{"n_head": 3, "positions": "learned", "attn_scale": 0.125, "init": "uniform", "init_std_o": 0.0, "init_std_down": 0.0, "lr_mult_o": 0.627, "beta1": 0.9, "grad_clip": 2.0, "final_lr_fraction": 0.0, "train_tokens": 483800000}
MLP neurons of a small language model. Each row is named by its layer, matrix (gate and up: input weights) and neuron, and shows model dimensions 80-175. Each number is 500 + 50 x the weight over its row's rms, rounded and kept within 0 to 999. Numbers have three digits each. A neuron's up and down rows have the sign that makes its largest values positive.
After each neuron's rows, "fires after" lists the tokens most often just before its 100 highest values on Wikipedia text that the model never trained on.

L15.gate206:436491574393526556558577497469479540547586484418538485559511465480475407407538469451560449455510488499511508468530498467550384429404495441519539616510623564487535536546482591450489593532412493533536395550426480460521421476470433481455533528556515537540541528380511515442474426464443510470
L15.up206:400516521454564572419498473486534511545484521459465565408580554535540492420618518441501516505497489618508514421534552527473510480463468530519487625469520471396520448521616483429536496491462474475479479553474593470499495497487459551605445528439544503522490472460567458442457467504556553557
fires after: " D", " st", " la", " re", " d", " me"

L18.gate145:476489483485461448526515479467531511478448546493545508483439499502479463503556445494443478520609561484481545425510514427514430463529435518568558448529512561515520433458521521556521477587566555511456382424440460482460598485423455484572500487477544555428501577479546536529467568607516409501
L18.up145:528474551516481493428493450501461523615350457607518482514562452526555514453555446505513435519581559434484558575528486517511460414460426494462476503558544504410503471530556429485523510586580463477495483485413575459427528512538467460474502507493517529538504542505519461472565556507552531495
fires after: " c", " C", " in", " In", "ate"

L8.gate63:490534573519527517496602520449435402487525473494453527471491485421583582548423459559498516576452512520487568470523519490481534531551454492461433555484432521439552563521506406496500454546473533510468439487565503518534519482514517506445513506549506568449500531414493484553484424575592566493
L8.up63:441555505530478557534544499456541440345541467523477369433443471508516599601533449538530485573450518512403467517476537529570512446493560494418485594505608510505534465520583431476543522483551502341543469605495549443496514466519484521443483543502511532538461582486444566556483511581516620465
fires after: "\n", ".", "=="

L14.gate94:457544488515496585631536604518457525480464566522445476468540499536517456453504422519404536556523421430515477475493428536442508548426469450519509487592555532480484486434468520447567542458540410444516553489482484550487507465567459542450489533427518414449474520557451466475529585532314420543
L14.up94:375568492506468600433477452461481504409443471451503484472520449437500503629526585573517485540497489532528492580508414509428571429522483539494590517493471560483508568461483441478468582479492489458435473490379528478437541453575492474348528457534499411479544490562557481528446553430508513421
fires after: " l", " g", " am", " L", " f"

L13.gate153:480495542581448475586467448583541577586480522468532518452553485512475524448469516398418558462474454516505420455419514495485499489555476490443435504544464556493540483567482365595534558479495462467402492500472504503471457448505524462537474480573498546595499488397447515401420501466524525555
L13.up153:542512426504600483434508515485428503517548531511577559453499438436495445505515502521476485600518405481544610478519505449524492441609393388453436475485506507483532400484503494500461481438482480437551565514468520560518529559649444460572608438447488557547497542504481431452530534477572425569
fires after: "S", "I", "E", "P", "A", "T"

L14.gate129:532505515511455530510588411450502469490464557521515481522450586534521520451557461514452477446440549370458493549417531482454509480563524514569503431568467482461575491540498494540517489563456516520465502473484383529512386561489500466581482432471548486577544507478570496532625552564533482509
L14.up129:428498557561538514426452505517527510468483593575523468495402529612415500428477480559478485459459494497570515567484473545554435391582512478540465508479470645472596529547475531495526557528460481432579451502437505527491446538530526492543524391394492472543472463408446436528443494474506466476
fires after: " sh", " w", " t", " Sh", " on", "eb"

L6.gate46:535439413533579505466573491552556453571574466473433528522612506534525592422449563483435537464575460435509464514404534582466523482548446451416519565467520498466495487551444499546510485430467454540599434518554480450482588537425551500541458530472469494495545499544496545526502519576518378467
L6.up46:465544478500559603469579484547514564422514537502442529449532434491464430529448461456391490476483550478505503489511509451511433492614552430592479483541539549436505431451443513460461488445488606527463443496481492508529560405517501473513502498545446502559562538480570415582459500421585540563
fires after: "\n", " first"

L15.gate156:452561540526513427514498543542483599468601566474475504485560473535433473452623543524515481491578538456476494527460450471470491357462438508567464531496443554528501512556569532500526594552541544476462500495651541538474504438590527576531474545569458545497467447550455560494492554488501527529
L15.up156:516438449451521447483505556555524443567506516453478444496537537544432533500513517585497491515513573440539476479564522540596537476527499421500463444510481435530516539500536407572402552516514552601529465500444557415505535498534532564427415461602511538546617500556459548581442545497474472438
fires after: " C", " c", " Car", "C", "ry"

L13.gate102:501569510527615494472445530511534420558525461552401506559526521534431444485552434456455547485434544383538506469473551511481435576498547606466501399565478491487565569467567588549521453482474525429453534443470471479527413442532500470528543537475600515488477363550560402601488525496473454463
L13.up102:407521461611554411445498487491446435496459482463527528518454489451460564611495562543509460566467497535492444478651431566453527554470433418547526527562572533515511504526541457480537544592467537483429443529513472581423453502446491461455522510462488398514536492418556552532498549503518485501
fires after: " w", " to", " in", " sh", " t"

L14.gate191:480545496465555570418458518468513459521499533587561465581570460504457495515560560495532491603467538561439539401551471586680496529427520540490396441499618444534442491544528582505484523496489467506501425540555475471415518525489526495522466498414474563380522543465548484492470527449423469500
L14.up191:545425462539546482454567465484507514512451475546519614546616480507545466430540502450496523480511484501647525548401486603500489447436509509553489453574480581502454516526575528429525513486467511476480399571589499507415520465526485497432462532520462487470514557513443492480410542561527537471
fires after: " d", " p", " P", "p", "er", "ep"

L14.gate238:487467497440441451466512508518500463556474472596469481538585535567482529550414541481480461391509522540519437481677528512577453505550626478559427517555537453575466478464588454518558479483554567495572541553577511459474455487479535440555543467525530544554564484549539501548446493426517459534
L14.up238:627552526417506564548508407492517506522482422543478448488488532409541556489495535444382489420497479550433523501408473456472485473557503525496495487500516577512505570567534498523522557461513476491508486437483501559510512537493522432451540479562470472561555461462458406549380491531492519516
fires after: ",", " (", " wh", " h", "h"

L16.gate145:489525469544555528545524517530420544522466560500557492541482521559540537449435591466510528500550547509477437571520486568548541455537503559496493502608572494490490467390462542566485416518488458549488528577487471526432494464458481547439541511588566490497647374441482490442495457548545464527
L16.up145:509428432539551488513533454478512465494391538499480498572603427572536564478528481487496486408561504432488562560506456505491512492495591470527455539453522550487498488505508507486448547529508469630461481484525446535476437537496480493458577450531569524492482380482528450542500497449483418601
fires after: ",", " and", " with", " g", " H"

L14.gate26:450492543558498478404580557584515573590497528426518597506539473489435545488481559451511516539569601577530531521411560362471490468423484489447562452524466532498406389445508471511486532453506515513505545483571517456516502504546538488473473448531466588477376427440451505480556554495581530534
L14.up26:477488506586494611506528464508430460435484653464435487456478476552510523480437391546499452482501450475443564415453582460495453452536378500511451592482533532541489536519424530466494503485440450461482487534357468480573483426517520433481510509529504478487515578602530543495507517603482474485
fires after: "\n", " g", " de", " De", " Le", " D"

L16.gate22:480445432459605518479499516536473459592423461533599457450491595619489409439543538466468496586485542517492436443560505444451521566467571474502474407516437495525587399436602493482515428504508576504415517535483460412503549524466462563479444559492529535498531418437520453493593487451429516506
L16.up22:533637500523531469551501529460509457587480499520528460499578493551418417552451545441524508484453470531482561467458496424422466526497444472440421519454477427518508472380516495499458523405546515512493529464498402530469549536525458508473456510515538466449396420461472528464528482531528337459
fires after: "S", " M", "M", " S", " Min"

L12.gate255:598544501508536571525454520437506480475603550514576500401529481569595512523560517591539495474469511498488507498476421465471574481410455460492564455554550486621470590464581529539476514495514375505463527437501529471464480587471613454530520460514463502517493540418525459438506551580427540477
L12.up255:499400555487547622453466472534509570499428571446503559451577486558429475476430422589493458565545517546608509476491588439570507558463520488536512540529543523358461563446509500485538473481405585543492525483441479455430487522495430474478554452498476472419438563464556434498496514557513460467
fires after: " d", " def", "pl", " design", " p"

L15.gate32:439560521541482499469401520530535541611459443474466500496588566485499578515412546478490443478491508548448429506446533535495411471509490510451491529487466554547542434563467421562532527554485540421497543557497584446504471534506386482486492442482530584516555493568472531504578591405476485454
L15.up32:477609483479473523501511434606525544474484487563474538529551451481542502541549573491553408510503460512418422384445513500389435461437558452493473490524622469472498463501423464405556495526519523541539528462547468544490493552492463423526524399569517535543474551503404509570466504540454442464
fires after: " U", " Ar", " A", "U", "A", " Al"

L13.gate96:430462488485489538479490543549477530511439422501526586401486468444423479454525521459482505583466556506509531527523512466519508456497492464551437444537511482459404549526501447525463532482448560522432524530456469423611468455596495613488560439437529427554488471540502579398443548506526524497
L13.up96:491584483484538538508524531431429480535490541535512463565490541522539535458495468537478610503455467444492488584521569443449575524547549394483542603614485466643516544558371597458480463516405451444560468472433461494449455442504449365513503477540518472464514478445510509509508474423413404534
fires after: " on", "ed", " of", " ch", "On"

L15.gate222:464492549514507579574564548541501454410525470526550511485464495485503561411461461519448482551536553510477563504508507415445452543578460433444498503467517421497525493550479464451495559512489512558538500506596503523441477430529516416469553482527531488518504505534567545553474486532483379462
L15.up222:473441455478581465492536370500511503405500534446413480432538586442564503532556510470469502522502440460500464440541565554579446504528427508425373451455473550497504487507454430422449497568480428437453551540567510534492529536529483534533496498561550441664413547514438417480433534534584416576
fires after: " c", " C", "ag", "C", "og", "."

L16.gate21:529533568560450519407543476491584511497535595527498463574402512455502552542505497543488506533521507520586455526435515497450489549460511596586457499529440491509473445444502568516516479432466489429513513604429491493458499536533558509500535547393447500620592452501445546558512494536476465581
L16.up21:461546516565524448428581465516525520543514501453474380473563489368422527486473518545502537481475508448512405497489518519460563581424511502517428541524551516529522435499442557492578386500478423503543558575560387445443492540548556451519486466444479537562443515559558518534502416484544484523
fires after: " |"

L17.gate125:525478540473485494574522526588483479501463483530480515548570585479493517522542464519549510581572417548458504515498467431542501451465455434538462428578527506569486481430521560619534568440605496429527486440558448480462524513469568425476519572571537537488494503433579453474518568445453580548
L17.up125:469523489465425548536500570366410429493561511453505527566434454515513565493437432520444521515481397493451392570472435496489432487483470481458469500531424490475494504440422506491498515429441577544445503446481473494473611518533583549499474431501430611480428440538498517590542496531457580539
fires after: "op", " sup", "ask", "up", "arg"

L15.gate212:449507630436469481460453512580438555490506475424415569444462391440471419543439462477478457483527503523438429452518493476586482532438478442480486498536523419460473469418558424515581445494526483525558440509558498490486506537427526601508454461591470517619494486518468499413452518529508524453
L15.up212:465483505453508487419482431533421470532504524443417574493530468564589525520443573424528475446574494592473456454562481465524462459535456583420476469453528579417454471600386473505611385490467480475429482488561428532527492511500538461462603466518543472444472446435578515544542480470410444453
fires after: " ", " (", ","

L17.gate77:509492513478535520484547486546557539533541542592476472505572420539466450521538503557427593454433623450485505583540500500548474370529458460441527602531471448506488433508458397502541427473479556449534569477456439478415533483445487563560459548468524471488524495574422478453483478517465560507
L17.up77:583421578453524458611474472536483528551499544498510590586432507434520442570497539526480484456528557436547500514559539511538474514504500514517593494439451468476486443447519472496470511475495484453474542512544491494545460473517429548521477442473454432500569537495479586661484530408460505502
fires after: " e", "le", "es", "e", "re", "te"

L16.gate14:479541563459481523485533501440529455532495456495634504481527452495501670408511507576513516529424527517520503519558534476436451444457455485584521547540429525537570571536504538456579501484635468382464512489487427464483416496487499538445492461491547534485502515518547492494523518530467543479
L16.up14:563575578482536547548481504501519489429376439488540499469564421479456534474448507460497567440371519504420480452489505532628477475505508451576442534474477514464611521532446559609466535541477553521570529506423471525564574405493427364489517499430599490469500473533497516547465496513522534543
fires after: " b", " l", " B", " m", " r", " M"

L16.gate100:526514511548507469501408441519610514548566656443507545517571496539576534437522447420487528547426422539537538480536489509563516464492454496465526545486421531515488463349437465535475585445401510516495613534453469482551513528500460466534436554531500491497521494465527571423467469369508540577
L16.up100:518529497500529617525437429571489479528479526537498608441543530529537510394498477496506471412462487526452516397431498498473576529498491394530377475548436605418424508533442502458499501575477596478485605555442490445448527474554496504453461520429622494544497486535431471515522517450525445514
fires after: "a", "m", "i", " la", " min"

L18.gate232:500511389532564482495514518450523533441542508497520536469548472468486480502563450510489523460406513460554521560466506441490386401396498522453521426528469524508448451557472584522517508503499489527571565467593462461443578529485532470490517559463508567488463499456533517365464468537528465418
L18.up232:513522486494482450464475559590530524480485501450479464438534585444586427535364438442492462484495396501457476524547414522448447514461485578453517472614501527490547502484427591441468496516537579536575463531473463528537494473533498468507552438633539477475454485473468550409538540518483513487
fires after: " /", " (", "^{", " km", ".", "m"

L14.gate44:455480511555579548538532538515500496479479551500488525524485483502580525394439532450571528565518482491432486517465445474473405489548355406482571556518538420482608544503513527450472468539476518466531507520501503508440456493519527544563477501566541474481458458561589461510589587585557471487
L14.up44:442419582553509532448483475505472593573408373508562511465567501489474490495478542472553558537458472529588456522607485495396473581519507542494454549553384624554519524475528517570538522528526586503542524563506559481472450511486510578479587520476491437590474437514609550454488557567528471447
fires after: " f", " F", "F", " v", " g"

L17.gate90:466548592535523490494519428518505444399430536490488479550551535504498490497633482507500492399445486506426527563532487377526514464544498455386595547488439513470517470538569600555441542525523506444530535538497596492451521472514519507478592504446458592412542575478416458412600484510517488413
L17.up90:532487567505523553557528441504448462479544554464497440446495523456463539557626545486426484427484517546440535480505517410419466541567462476460540534547439470504527427509546593424471530347489458524505567436431593524457448518541527557596495543481405494511436467464486405561607444519382483545
fires after: " r", " R", " v", " def", "ot", "R"

L19.gate173:392486462533505563472496523437538558580507505478507464511561527515415556508451508512464518451529408530462484542423465553614549482363520503531454543495489592599446497454552596527495507533579537567447522456558473509552515571500502499549539523590531529370481582526482598617559554492450549439
L19.up173:556603466485576493555422422455477530478387511540413497514524414561582489544472449544552530438511541513497509471483543529436520535451491464544517624536489569578514545451479485438458508516508490601449569478568476583430509548416469530570472574525594481484484459444416452514498471547530455473
fires after: " f", " comp", "p", " per", " p", "qu"

L14.gate148:524481489408475555496466449519562506606491529572499518467508497580502568528469504480468568473506548404514479522552491464581480397438531482464545547515476483547441477410541438628547556461506564453546532443444487528557507483467514498519572464517580469557534469514540568652408450490469513513
L14.up148:523487450523524532496567522526464515569562545445502453538552439540521471553414606496492472527583455473379461577448525476449547458505453472469523549469381455531534518572490543511511572489572478538460583534518461535454511681452487438496582475468587516436533577465414505499447450482513442477
fires after: " A", "A", " a"

L17.gate192:518427445522417495483543557446471546478464517435583534525522415485463519485457504385495467507515504544468482479465458481534494481495558588416433470483542470520467385485468481460580572567467590501540496584388531497482461522610485554442524536488600500417560458541440579444499552440499438400
L17.up192:499429515468504423580459468530517482533535510450469603439536580498463476491476503457543483502460420461494496520529510523532594516478504494503481470503400543450510418428529408550349546561468442475441587479531484491504478532468549502439508503398531479506539445516510465545433473396514538530
fires after: "z", "is", "ys", "ag", "og", "ac"

L18.gate204:380466478436574486491391447502458403515491499554439455492495511543507477460538452539519449462508463509470536449578522511601524527567548423486457516503512582454519541471477499463536498539549508445435512507542463514563440519454648485548573480439584494435589552621574551514464517466452501514
L18.up204:513471537510534439514462506674506505568489567443469395424497448571532514546504520509540516454460552492510567490506455563477474480497562372556481461501487512483581473428485490399432481509535523451529446578492493413578500582414427513550427458514480499464501476595473492596520567433540487525
fires after: "u", " T", "i", " Y", " K", " Ch"

L5.gate130:541554610488508454494470494406544557471582490543454453506429447569500529513564450528577497474506375507577527542392527517459500472517500479477422543437498466506476532542523461435442495553481501464541511584534411458502491502426489391543462401506499553628571549439460566483499518450456548488
L5.up130:479492554551506457538589499508429498485514506449438480495401499455417474535456507560554550509497479487548465558452493545401570550559540542527486509440489529532525529483517539458449419573474481457410550530504435500439452492487528465464453549460519579595585450486451597537463498438500439560
fires after: ".", " |", ")"

L12.gate254:468572562549523428435545403452428470481498555585564482579461460552446520505535535494574477450465425396493555480385490422559481474452536456500431490539568453519456438465473377455503521498510477433438465482567435476457476504490492490529527511402458618526539520526511416472530451499544529461
L12.up254:418466593597482463476553548493550476481520526521519508532390508549581528538511474534537466508490582436447482479460503537501484482450436541573419450513465438472544588497548484453481452519547535436504453513456461522518579479604495456520531490520425508532404544571469419444458539379474582453
fires after: " |", "|", "|---|", " =", " 1"

L14.gate111:443502513525571520491469468511466453632500541489558582484380485498547484628472458427439438468541554542536477492549472466521501446522437399377456473493518512530519505383453482636474448555553499541474537546495579456545427557531493527553633581516531509483545586572502496531461494440558434456
L14.up111:465453414504532608428551512542457436531497489438566574459451479527554449576472440460524526427499518510567479440451459476435508537527551541495489453472494435554549552573511487544530471512554453422440508510436460435601560576514446480513454440579462512441557509525500500540507557535442556439
fires after: " G", " N", " H", " E", " T"

L9.gate20:445511573483507430586535469530526408408479504426564483529509458554570614467469525476519527463506444536398485447410562535599390497490513496535533494625413467496480486543516528528470531439506514560497471531510369426408470533450516434454437430515489430470511504474554454458484453546545505526
L9.up20:544522527454466576482400560667593501514470472552521484518493510518493496483501569451503494582479463521534545430507479555501478475462506519364494420485429460508472484543603510445477533468536603519514546555458446499483508523486468530493479475487510525509400553549550492508524507513517525440
fires after: "\n", " =", " ("

L15.gate67:496505501534415446573551542511451560538485583511595511482544471523522460525507580456499611480461498531505471541558556464459453495444531442651638509579487524514481403482564554568462590604493505512533567496532534440405404459445525460540528583560487579532569550477489495518457492454486546418
L15.up67:511569502488480548508475462415504445419500587539519407439510477517585452453534505420446474503490503528544419475533458540508496488484389454493513428539462486498553513395489552412441460534460498586566435520542447495454473491402468494531494550477426494538491512465512419500562484511525373475
fires after: " R", " d", " v", "ad", " D"

L17.gate156:543550502496521570523545545549548479552517462457553426607563512529567621417567455412524460416538617482451508501481587501526505452478531414499536454543524523567490378487489531481600531535560504532578561485515526504477509540531577507540568564523575530465493498517547561461546405480500523480
L17.up156:454520503533568571506519559537474566512544456525483445533551554520524512488474525503412378532532550533472564450514556551526530566503577611476519423479502499463478423487409513488429501514634486441401440438475538537454531434526438481518549509500539525525474529530423512494457503532497471550
fires after: " a", "\n", " was", " e", " m"

L12.gate27:481561545495557619514485576486499501486504590505493483520470455515427534483536508456447441472525484495443493427534459428593480479502570432540470548524535586518441498588539616514524503568503517542445452432520497522517484479509480442498491481558496476466508451487428495548517437525502415472
L12.up27:497533512437434482397448427585505482430544590482490468502465467543420541498478459488530476437456382438546463464349526454417492535478573418476558529473551443506546446417442514463512464476569518487509473492474416551568460431564519425562524463495501553453488485533434462493501493509558501494
fires after: "u", "ak", "uk", " K", "i", "o"

L17.gate216:369523480501479507477477532451522474554439471570537466503575494563491538586458482487487456531486546538529425499548474467566536472470503461414490528483523517360484421476541561497467457488487544622551542467543480432421430480476469532475519505538606466480475536549526485524536519469482428500
L17.up216:470480437634419532430502538535535421547491471553548566559455455515546469564525491509525501477480466449518471418648446463503534506495410553453518526483556481473449517456552475513496492503599547555492500447473416505461506464467433458485446449489442454533438551442505589494369468412528442576
fires after: " one", "\n", " St", " won", " of", "ing"

L17.gate7:393509468415561487487484451523523458519509503589523524427549536478519495578502468564525512452465534536396502580557537461402474459465502514394560463529471445436562481421451439573478522526444559531505485568532518563465491490480465468425485539525577437578514581540448497557478527624416563455
L17.up7:574481501523443472471457414518471429530533505598507470517465567512442577533530509532532430549508540544524515599463582462540542600543433535467429490400405417563463431557579477498523545598468538467509426552501458535471489487509553384505538540545590541595507514597441513463456516437466520462
fires after: "er", " Mon", " of", " An", " a", " Per"

L16.gate58:484549520475509535598451519511551521459486555503597563503492495496459591449405501454474413564489521569546520530449455485459577543449551436486530518516607543444529467514579501466494506591557535475528495447447558500478465492437520506515561587544532438478488437437567516523544505446524431479
L16.up58:481570512487539608504470467495493411473519480533534552565518507442524521476498408474497432557489417571536551581522521412527414540573478453533586480523511560417559445554484513548464452439507496501540594507405457433601532470574509547521465526474483433449580460493478432418432443563471372418
fires after: " k", "ak", " D", "k", " K", " mi"

L13.gate21:510503506672588516471516483487501468493458498574596610501537486525534535529601490405542517484559504557420513513497418488454533429488539535461537510524494339465481444474476490563430502495554475500435497582489508517528537487504479482503532503473546478478519462641414501444509561501456518395
L13.up21:515469507600607544498470590591443543568456525577493551456497470550475453458567603465485427417482506482521455525457539486491515631584480524576483469505543517584490478490477458491533549479489484596513549523478443486482520486573482440497497481539575458408491624579444486471516496501416512582
fires after: " S", " cont", "us", "a", "i"

L13.gate114:443470505441483517522447462479527483466445536498533477512554538571459420461500500469510575388521541504562451484444537439520474544502510381533442467484545467514515546482595567512556571470511572477540494604561472493543464496516441487556536565567499458537505421435519471511532500400442522466
L13.up114:476517507510429531458460505516509490630482416505478436484549487548519488512545471434458472534527521540488423545498566472390508579473469476543454616547461426540534467545514537462609516473557548485448531455529407499582436475485375568494467563627546555432495442417507621435533524459504504510
fires after: " S", "S", " (", " 5", "^{", " th"

L14.gate184:449536544548546478573453457387470583462434511502561406507424522478455455478498454515459497500520520427546489483512437488454520485503483517411584522515376536518451454548507497658512463507484602492493506492538511508562463546452458473476546486504453479479470428435513531393579444458564482548
L14.up184:437549501556606536409573493437544535440473468528491539558473502538450570493483531500440512392514496407522443578562484436526538502495498513558486479543540537436493434550522448531563448480495472562398490466523499567493544578566560479523453498505447508483475495390524333496446576450437444466
fires after: " B", " H", "B"

L2.gate76:484476481515600526437503495539532488524451546456588537491467469517482532408592556515427585496494439482469530407433540511495480457506461503466445524538551435426446538434478525440532518473425434512577420575580515452542547600461594491493567509449544482571552554513540584483610500555505572469
L2.up76:440558510488422562521454587476488524487514497508550480496595460399461524541499520447510520481470479456428586417543625508522487493490495456501499450507461592590588525523495466433532525483491566433551466510482457523456576487492481550392519509526492466509503483444570491432559440520469618458
fires after: "\n", ")", " ===", "ar", "==="

L17.gate113:532497606591532498404548466552547469528544560576570480564475466553532580458548475583474473509506425518464452429627481488498463412423463564501493449545440406496568444626587532591595562522544603542525494506530446497522417498390551519430573507608454533591523500524546567504408495488476529420
L17.up113:465483528536490515438436484438522447450445515479454423449552496548482603471508480492466446537557638545461618483526516553434481446511483444512539511503414467439540522534589505432532424530477524598484559441481449450474466488451410456436468525551476563597524555508466500478530416455548508491
fires after: ".", "C", "A", " The", "\n"

L18.gate16:543455576543408499525601456391505537527523449476527500349482530558470469405540524520445447500541536511500493419537463498535501459547485568487520427546482533501495558433504505493522524372462510523502470496535481491485558428452475568409514503484504557529530538618554494496526493516471476564
L18.up16:406476407550554425511569497442502484468468471519545520483541565406559543509580581480456590481453445513484480577490554510513484499560489496461600559426430489445552372561402571542472448564472494465450475527585529427458517450549487560495529547513462496502487480436546418452511481476484483410
fires after: " L", " Cal", " l", "l", " Cl", "L"

L9.gate9:450556509607542486532566461451488523550559487484465510442472479401458523451469535527471515482526573440573524425509525503466569575509548439450535506517532564449501499486491472474479476501449384560496531446530459359448470559636485423545432517423498445563525477428568562495422372473491454522
L9.up9:389443428551496477498573576514479442543510490465583533531493525508491502480501550503500533464527502561472604472458449551511500606525583493455527528481496454484446456513565473513533481507516389525508464529515444402548499460487540446496459509469544482561457523391444549414451473414577509485
fires after: ")", "%", ".", "W", "a"

L15.gate132:460404524467488455501492539554557531475482440451489568380517493465489529544477492537534600404486571556404484458468496480471542424405480512438547477558461441490454487487609479487451459586442443460552457537517499506539516465491518481505427486558592552404498523437588576530444556447484554596
L15.up132:478543490461431506438523392471552500470488511559479539544417464502461520587409568424575482483525480510431456410505452485483461495516459523512515621473523516455469549454404500572493560456528486510456495585538585483437483546370447531485517468454517546464481528439435528433487510461559530565
fires after: "er", "or", " Cor", " Bar", " cor"

L16.gate74:444485538491478440422502550505470441432532515381574496531518460502462533435567446592423565445513520498527417538406552431478564367570524528439568476508387543507484461536490540369558500456460532540456549488536425529521539539543501448457466519544558462527493524425453471465506469526529452491
L16.up74:539491410534539546519543548437523467408528526437570588508522512519531542566375454513463590605429562507557436448500502450485489533544495451543473450413524481486534554583559482452442546511456512517503502513469503492567466566584402486501496532486553463469469487520480540447522530461599588537
fires after: " pro", " an", " Pro", " An", " some", " a"

L15.gate234:486465456606560470535497414450507464509548460492449453432450443642573521477517515484468465505455606578400483541548501468431498500494462553458467503558438490527511497449550501526589546517541458488527456462417538537467475500482545447614507512594492445538556543445505515596496446434514429479
L15.up234:498372516550557520495540415521522528545501500453542600530601551433540485533428465524552508534518560520520508382550490529518437445450482462524381414579475531358506412504533441444504526532510478519413571501498498513529576524561549464538460431551552445526500428437467497511467487579504467509
fires after: " O", " G", "A", " D", " T", "O"

L16.gate185:439497508433482487503479457520518473497540460433541555474456461565423496482481485523468466450456477486524565591447538479446443525538480491408523503603460514449484495486545540483499577484567488452516455538577488551522561395524551565510519545543435584488537517502404505446563560482476543476
L16.up185:515570586478460468457585521615523421517423533596429532401487600458518598542431491441487495435565533474524510460406514537532596542492608564521532547462485482479466530397514470455493430517410502557530517460460540534536502486528473413456602469464534493457542478428526448503583521520570515506
fires after: " M", "m", "M"

L14.gate245:513540484472586546503560464479484556531407524516521564545545526466416358476522645539442556537469440563463547502440489510534508478464459448521510476468543618506522578473416494539466448467502543518467519554416450515417526342468473537533474474472510486510422485428432527438387435592465581501
L14.up245:497498569491522510507600444483516483466491485539408482505511483549462509481495440601454463484559514452480451514521600491505523499476457492514482489517523572506616506570462518532555460427436428511527550427517545475456451539442513485576520428555573466524457513497452524521430523548435415363
fires after: " comp", " d", " p", " f", " exp"

L19.gate106:464474532445493437500495435535471533552510449452588463489569389581398510437400508542482537462537570460472526482511518530410476453512492496527543592463415514525448425515545428460499495489506592632500466457494438457530487489428518531476555581502482557440506495541554573449565530458520511472
L19.up106:525473508482518579417472390478459489547451426427519437442464458568481524423490452462543522514558578583463610466439566529497511511500435459509493467396517528481550485481428457542454465562523533498503584599486544507508527506466578529422454524538452480500461510595520508478539558604420507473
fires after: " c", " inc", " v", " pro", " C", " In"

L14.gate19:509446475501546536425561470454543540496546452573533510464536417491487528545501511530535485566534505505462567467497425491475515412502423601464595526621526501525604402546558457424420569508553524500552405602496582470481463471467615527452574490465614493376463595509571538458512529486493572518
L14.up19:473457444536518474446558462585546620415546437537444483519463486560529574469553511474429467526532479453548595485481527503460495425551453518530488500507450501430524512537521418476511524414502601445423516478531430529463547517580449636472594424460527434531618562510561468480468445524511484521
fires after: " c", " C", " Cal", "m", " E", "c"

L14.gate24:575570485512549553542534447482464514500406547550546446559439496499540458522492485555543462572404414501542435554506528499546541459487463414487466454430437481520525560483383545555497400535540510391414466484493446453472590500451483435544462409470507509543500478574441535483464488538442477503
L14.up24:520601513507487485546523395536586522559474579578584491551512532407456581532388417540514493477483521482523513549489539426493501513520465489462521568534545493451550448437484520458533445468507500493492384490430539550541496525470521524465531484477509482572473602522538669531488472527429515462
fires after: " L", " M", " |", " l", "M", " a"

L6.gate179:478453484466567457560506602587472480474435525485550470448543515460458509458487482540560528501561522493531451384451452525582580489482529549520498514486460583500420491486611474396606485567541489550389525442525448474406476465532529468476537524547459444455550384417541568367505397533510493531
L6.up179:507530450459508480527565628588569519449542481525502488539506537498482492462449526530486482571423415460475420419503495521553489475532503617418492574478479540478494433570525466442467518504515403561421542497411447424389602494553508453441512568571452508531535490488498513545525469492481433521
fires after: "\n", " =", "]", "/", " /"